From a checkpoint of a small transformer trained on Wikipedia.
Architecture: RMSNorm before each block, rotary positions, no biases in attention or MLP, untied embeddings.
MLP neurons of a small language model. Each row is named by its layer, matrix (gate and up: input weights) and neuron, and shows model dimensions 0-127. Each number is 128 + 24 x the weight over its row's rms, rounded and kept within 0 to 255. Numbers have three digits each. A neuron's up and down rows have the sign that makes its largest values positive.
After each neuron's rows, "fires on" lists the tokens most often at its 100 highest values on Wikipedia text that the model never trained on.

L3.gate623:184128108144122099100149117084124107142119076117112161108142136121099156120174148156123096105149139153127127147151129161116121118141117154054126148152105098143123100147141073155138114152101129124103171119097118121145102120116128111135113114095108106167112125153110134183113107108163109150146123115133133149144142119171155142112140135089133101096122139133170087095141162149115130125108
L3.up623:125144140161099097147110150105136149149098173145151111094119107140177086091129114152087126131081156119139132128110124114147158179134118134122113135135118134125116160162136119151157109135090132154119159107153135137141116142093109132153155129142141108160111145135076101162077118148146116109167146088152118119104161132136129133107105144144116085128135121117138137153176218140112116122144
fires on: "/ ", "| ", "by ", "ch", ": ", "76"

L7.gate748:137108119090141152172143101129135151162122129081121085133093134160071095158125140146129130150086147136137167163138108151106157119147111126119131169155126119123146162104101121089135129133150149132109151140124184136129137096106139141121177127161128133143141126117083138083111126147106134132141148111091094169164111133137129131119167141126102148119154122135132104135093105143098116132080
L7.up748:117127168138138099191113159154141141126077152161132084108108165064089128133169124158123111117100183133124130176129096158071179087152113093140114114114134119102123111110144108135119159142112129124113131113116169147135092129099140109161081142083128104120111186092138114128122142088119126119148140093128145116091117132139079090118151129116155132109136132121166118137163088179109112095132
fires on: "| ", "es", ", "

L6.gate383:093101102116161143110120115154124137128154131113111116157096123166118112147107128141100162145149073144139103173152120134148121133085113117173147135149114127103128131091123150149150130125137155101146162120101138083086143126170112131128130110129134142152122127142144145112187162156113091114134106116103124124160140122120177120148147143179122098154171105091076107131142136120112141154099
L6.up383:157129148105187170132181139122172125120119121135106152140135124115137151143117092129122110113106167118095144108131116141161138115153126134137125112112112114128166140144124082133099130141136123168121129106131130132167150129108105165135138111149170138095158085108126100126133118164129093159114126135122127153154091128124123107154116135087099109102137149153157121148148146108094119113140
fires on: "(", "and ", ", ", "player ", "that ", "show "

L7.gate99:086088103171103139118173087131105121099140140113109128161165134061143116098129162154114129160132112118132145079130169106118106131081133084112107131094128119138109134095097152116160103135156110127092160143101138124129150143123140141106110134116131168133140117179139120138087136166162123131110110160116096096102166171128178106145093137149116135126120096139128138128187162142147129101112
L7.up99:123110104113107133127153130098118089130115188088122102113112145123166130141127096133131113138081119142172131094145155097118128099146153097130131127068128118137086141098119143136173140108139100085133132121157135104152129138086093128120160120084155105099139124129066102122150147137160144145152144115112145152145131108138072105137136109144123125104119102124108131118125107136135141090134
fires on: "200", "201", "of ", "202", "(", "194"

L3.gate32:132132151164165064138148094162158143099157097151156102130154091095132130100163168163143149147096130110122160110133180145112105124117133130144124127134098125120088148129110138111122142126132119142126165189134111124108090105125127091120148126129122150108128146170116131129098146080129114174117151169116102157118152178103161179135127108093101109099153078135170145131158154140126083095131
L3.up32:152134156152128116119109127110148150157120144098153124125187110107112145121108135182107088150112174125141112139096140103130120124109119106072152142136129174096125174163141132149126115141126051171118117085125150097130149144119108120102117134140172141134118143139144104108092135110175099152179079120126094137098178170117134114112121083074118077103097183121184124133095103093134114154124
fires on: "/ ", "ank", ": ", "(", "Bl", "aged "

L6.gate14:127083093170102105167176105131095115150114135135112110125128076133112187094110103115133162092153104133211132153148137083109123136143114121108129147122140148128117107093113122141192142148155133128141135107106098116150140129146139122088123107156121137130130114113082143139140123174138166163166143094116109136113116111133120123137097131158092121161136124105139143137108158144114125179127
L6.up14:156109140117107125165146125132093141154121147124121159123136141123136122129139134093127126118100107127159092150127129119154184104140082103063151133121174131143157131142122122128133110126139180099111102124134136113113143102115103132124164134135144154143123135117081103145129103136108153153128124129153120168086102130130107145151056116098128132120118119110072146108145130120127125144124
fires on: ". ", "S", "A", "D", "ag"

L7.gate729:113098128113144109135131096090174130124113139164109130151147149077128139139160093130121122163159100139120118136105077139088145119134114143129109142116155119115126138119156115093128169145150135123110133062131130095157146112153093147091156082121116157120143139115124110135121124161179121111129144089127128148134133086177133125142152155146070126161134143128126098120154127143121129093135
L7.up729:084146130171096118132164184119116105134145156159160123116121130129141122095110124155181137135107147133134116091190145152143105179137131107108143075106142136134166133066118092167111122155155124102113126144126140095127150116135122145211136147110147116106121127134121120120147144139095155109114154138126155089177147094160188141164101130111155120096120120116169110158127130149125144147145
fires on: "s", "0", "1", "4", "8", "2"

L7.gate222:100150147098102094182133140154130077134144099149115112116156083114137157145144136135134152121119090108155130184099162131117097114071138143175152134169127133093153107129110111138130149160106142106101156135102114155127126113155126137125141080155150147141127134142108107109132129180108121139123169127113117121141138127108165102104109119109078170161133097113115149099109100129101096100147
L7.up222:151151110126123111199143097139136129126159188151105088108130110189119130131086122139156158153087109129109111097127136098119113095132111120118103130154141137142135130086156114106158148140112120133121128087168134141142144151166149125140135123141162158134089103172135106126158065099114088092138120102138125128099132129141088089137109169147133157111158121097093131120138139095112134130054
fires on: ", ", "University ", "at ", "(", "of "

L7.gate795:119116132127136153116109102143094073165085123137144110123131152130114095107153126154144143124112110133130124130188112130107151129147161165140114186148127155176139150140162122124170160136120144094109103131150124101124092126149201094121105083110125163161125147115122111163094131141112168126151116166104116126153151148115127134139122133172097131146131103143118148182124117150101114121142
L7.up795:115151156109161115098101132140083134114129080141149094137178147136141156157167092132171123129125151140112109116148135141113127122146121143110163132154150116122121103135172114116130135135111073164123107104130143122163111139108122113131159136119115109152091149124151133135099163114093116203086161140127112130111149118113099143105160138086141104114145104118128156133076116140107097097110
fires on: "and ", ", ", "who ", "he "

L7.gate464:138119069120128118159098105142134087141122157092156125108144121081122117098129138110120093177121086142108160145101134125176098135123127135141129086132122153098130127168109120162102149114132121112110138094128143140135182140160187136108122080141116148137122090120110115108137129149160111172089146123132166117112122100136147101115131120098120163173100131103110118153123097125110134142095
L7.up464:166140110144145134154117095111089166121077148134092126136134145127131070094177145140114116153104131114157128147147114143081135116169101153080153144151203109079117125142120119100112148150105123138137134156085142137143131158175126135112161158196161178114109147115164105136151146156088134109099144110114128125123133122111111124127117151140091133124137155137077127135127130121109160134110
fires on: "of ", "at", "into "

L6.gate37:122126142134138132129129144157138151118118140097120165142114126096124120112155133150142134169122089146153129105094144129166121099071100159119130112117124155135150124112134146140144133132112085134101156129086144116136146116136133125123139115116125147153129160125128090125120132149139149109136123137126121086156108113150167114150102158153127104181132110123143118085155114156154122156103
L6.up37:139105112140102102112078136139138151120096120079129116117108132074138099126140138109132086135134112127131124113112089122143110103158103165105111151112123101126139087109108108082142147125134079155121136155135124112129104144127102111106142105134130128119117127146162132137080121113094163148137146162101144131157139150137110099156114126120072121149139169143128094115158147162115129134116
fires on: "200", "General ", "194", "195", "199", "4"

L3.gate357:147115137116103113115148121123135101158126156150109157148158100194129160138116133129120161131127133170162152154172136097073134110131174139105112070170099130137111121163157108151097097162159151138122141178156117107089128111154166129125121083086115141129144133068081111141129099193140129126082124138118139100109122137123203097166124161122109118166105149150162125162114099157131102129132
L3.up357:128106092121083096107143162127171110145128065140129126123144103126134139121140089145138116119114122131141133105101125124118141110110130103157131076116133140128154176173140120142103148136152109097100121155116145120075101136141102153160097126116154137146075139075141134122146140123135117179130130132148123113102121125148127166087103146081124127137118134138137180103156124120181123131117
fires on: "–", "Career ", "D", "J", "season ", "Career"

L3.gate559:125119110126134131151170160134142084123151107113124155119110133124125115126171131100140151128117124159101153164132087105128105116124111090124149133089116106106119131089098146083131142115133126097130121145132107083128118176123109130144132114099080180162144162109119105104123154131128119126097146129148077140184131132134118125139127148090100090154129120070083132114125094123149174096156
L3.up559:157150122116112105136112152147128139135099105166144117172153138180130052082149162115164106130129103161118112135089100122091111123140147076140094119112082173089119151125128119159136127134163119171134141112144138159117170089125138082191122117149122131150095147176122113157179095130079134162148133146112117122092137120114073172154126117142139144158165109160139139120141099094113074145124
fires on: "\n", "development", "single ", "season", "Single ", "coach"

L6.gate56:122087145098109099174141147122143112158134121150138116130159095080089134106101090150135129094118115115144121173125143101095127133137132155107162134165105114140114129098154099167170132144146153121132124083136128091118164088140144095121139113135158128111142108139135087161134104141133125143110132127143148110090138197093133160129126153112130133082151131113154141128109130126132088164137
L6.up56:113143165109118109128108126160143172137119099136129097144141153135126118107148135129158139145133156123126152170107103118121120102152141122137108103132146150121100130085128181113146179133109093121122143115113160149084118123175108128191140163123139123096163184127118115092126135143104120103139158136147167120120122123131132153150210101169190140105126125139167157159102136118139146125129
fires on: ", ", ":", "s", "/", "-"

L7.gate376:094121109158149144133120144128092108112130130128149150111144113122084125129127106129115133112103177130136155094128074069124153133106179153122126151135097153125137138113099187099161129123135147136115127086130120142116143114111199083113130077140085102163120089154100121095113115136144142118132142114100132108149162150115166106101152112137121105095150171061095155177148146146103111145168
L7.up376:161108131151097098129144127124143102161126176135127101104160113137085123137158119140114121124118154123142133133125116171112142110131147092135113135182114114093106101110118113123116092132134111101114146082098120138134093139147155113169135136130151129136121139169082097133158090125113060143124146127148109120118111140097113117118101124076122131115139122133107082091106096099093126101141
fires on: ", ", "(", "; ", ": "

L6.gate423:140162116128123132148166117159168073125136121108114110097106147086138165129123115156165100133158114159129149091137155125091135112128141193137130156129104061118127181096123113164135159123124115150125119138143093183127122111116115125121097137132108112110153090152147143155144128122147147153127118136117103130081088140186089121111114111121104131151148095115109102129155103119101149108172
L6.up423:169100132100131136107114144123112098129143115109125135090119168145141174125157135095115129136074164152128108101077158116087144161160110124130191133135159131125144134114090129114123120118133104159136132128113122150120138157114125137105117151151096155163185129144130137147123134138137101140132136166070109131096149117108096103126142129102161131176148148114102117138105099160175123119135
fires on: "ed", "ess", "amm", "pl", "pp", "jud"

L7.gate517:110130128113164104149121115151124100112100137142094121152123107140097123108137078143119135117119131125167091143157147109154132131118066112118117129156111148082110090144100120120107123114105147128141197168113118103051128146171119107092088114114151175162149131130112108086098150194155145126142120141131131133141107092114130135135075126148080119124129133125086139106089111121113118142164
L7.up517:122187121100137122154084108136145117085101143096121156149131114215062126161099160138118100085107095116076140145098148101144068098107155158109128136149168124125111156132101091083137113131107135145140120105142144084132133133104159072127133120115094127104142113151115127127160123179129119108106107097144125140114108089120115144134153121102124121125152141140108078131145133089117107136118
fires on: "and ", "or "

L7.gate739:134138118108153144091118138143123078159143122148109112142187122090118164109119102126168125132122105156118093143140113128118126160172108132155129090102136156139109158128143119140136122113141131112119142112135102109124120126172152138125131102154170128142136128123121143133138129097166137170085132156113164098173168129141130133148183127151137106121136148089140130162103126135091102127101
L7.up739:190111132160149123123157099088125143149142104141092153144151152141121137099119107146108112124163125116120064121096142150060125082151139114135151152090160135058160135169144112126111158151136123059141132135103131160142125150139124166172097170127127198131147100112178127134094108126141109141098127119123138107110151147092108136116119111138116114128140132122149156132090136099129120155087
fires on: "of ", "ust", "tr", "the", "f"

L7.gate444:190125169116179128151122140146109089136129143091158131154137127145124082126111134123136166136146128150170129123152138111129129150129093103134147161185128179130133103118164119148115136141132132165126148131127120186118078103133112141135142098096110093188157131160144120122079093119120156131119134102062092105167161152118170129164162124126134160113104133108133103114138131168110159125175
L7.up444:095131161087158135114116151108141092127086144144144105177148168107099120121111125106173131139119162143169143131158127134105160140163141070126140114170113136174114144121137120143109115122140123153145120150125110156135149107120113125163121109132121114139128134152156139134159096133123121129116131117119142138151159140154136142145175106139136126126145122108165081125201096061146159127141
fires on: ", ", "6 ", "5 ", "5", "\n\n", "7"

L6.gate365:087122089153121111160091119153093086113161133118131094125131158135141112050138132120165113145131091159172170143151112123151110130129132136108130134083087145146105179076131160154122089142126119141127144093130125079117160165156122077144148094131146120101132132138093115165107176167145156135126110083136124126126111135128123129167122140158115119151100132100104161160130091147109138134089
L6.up365:104116098116151115116119125124118113117109150151069118084107118118127088100133150079157125156133098116166165142062140094123119095143096119079083142081111138123103182097137153121111129136123112121131156089108090142150135137112135114098135148122114125112166118151089134138105131114160150129141111103153164117138113139137161143160109119117100181097059158101119133135117097110134123176121
fires on: "-", ". ", "W", ": ", "'", "S"

L7.gate109:098136167181152110126111151113128134107135128188139116170127145128117113119147132239133126116109120136128142122147108134105116103143131150153132109128142134131129149161108108116114131157168137138019111140114177100140115118156158128109120105138136158090126139092107108122115129108085168104117144133168124155117136094145115107105134133121124117146151133150117153131108115127101149093110
L7.up109:127132129138179117148145138118125113125168154135144148163122123112113102137118117214132125151081114150137124170131123121125119122144106128123124059111152132103103138141109127118147099150100138148035090143070183103122116107184137123117143076120151137132148108082099113146112126145126155127120157112145149118104114109140150105125132126119138140107126131124120161126109118130081087121161
fires on: "0", "Ger", "20", "1", "over"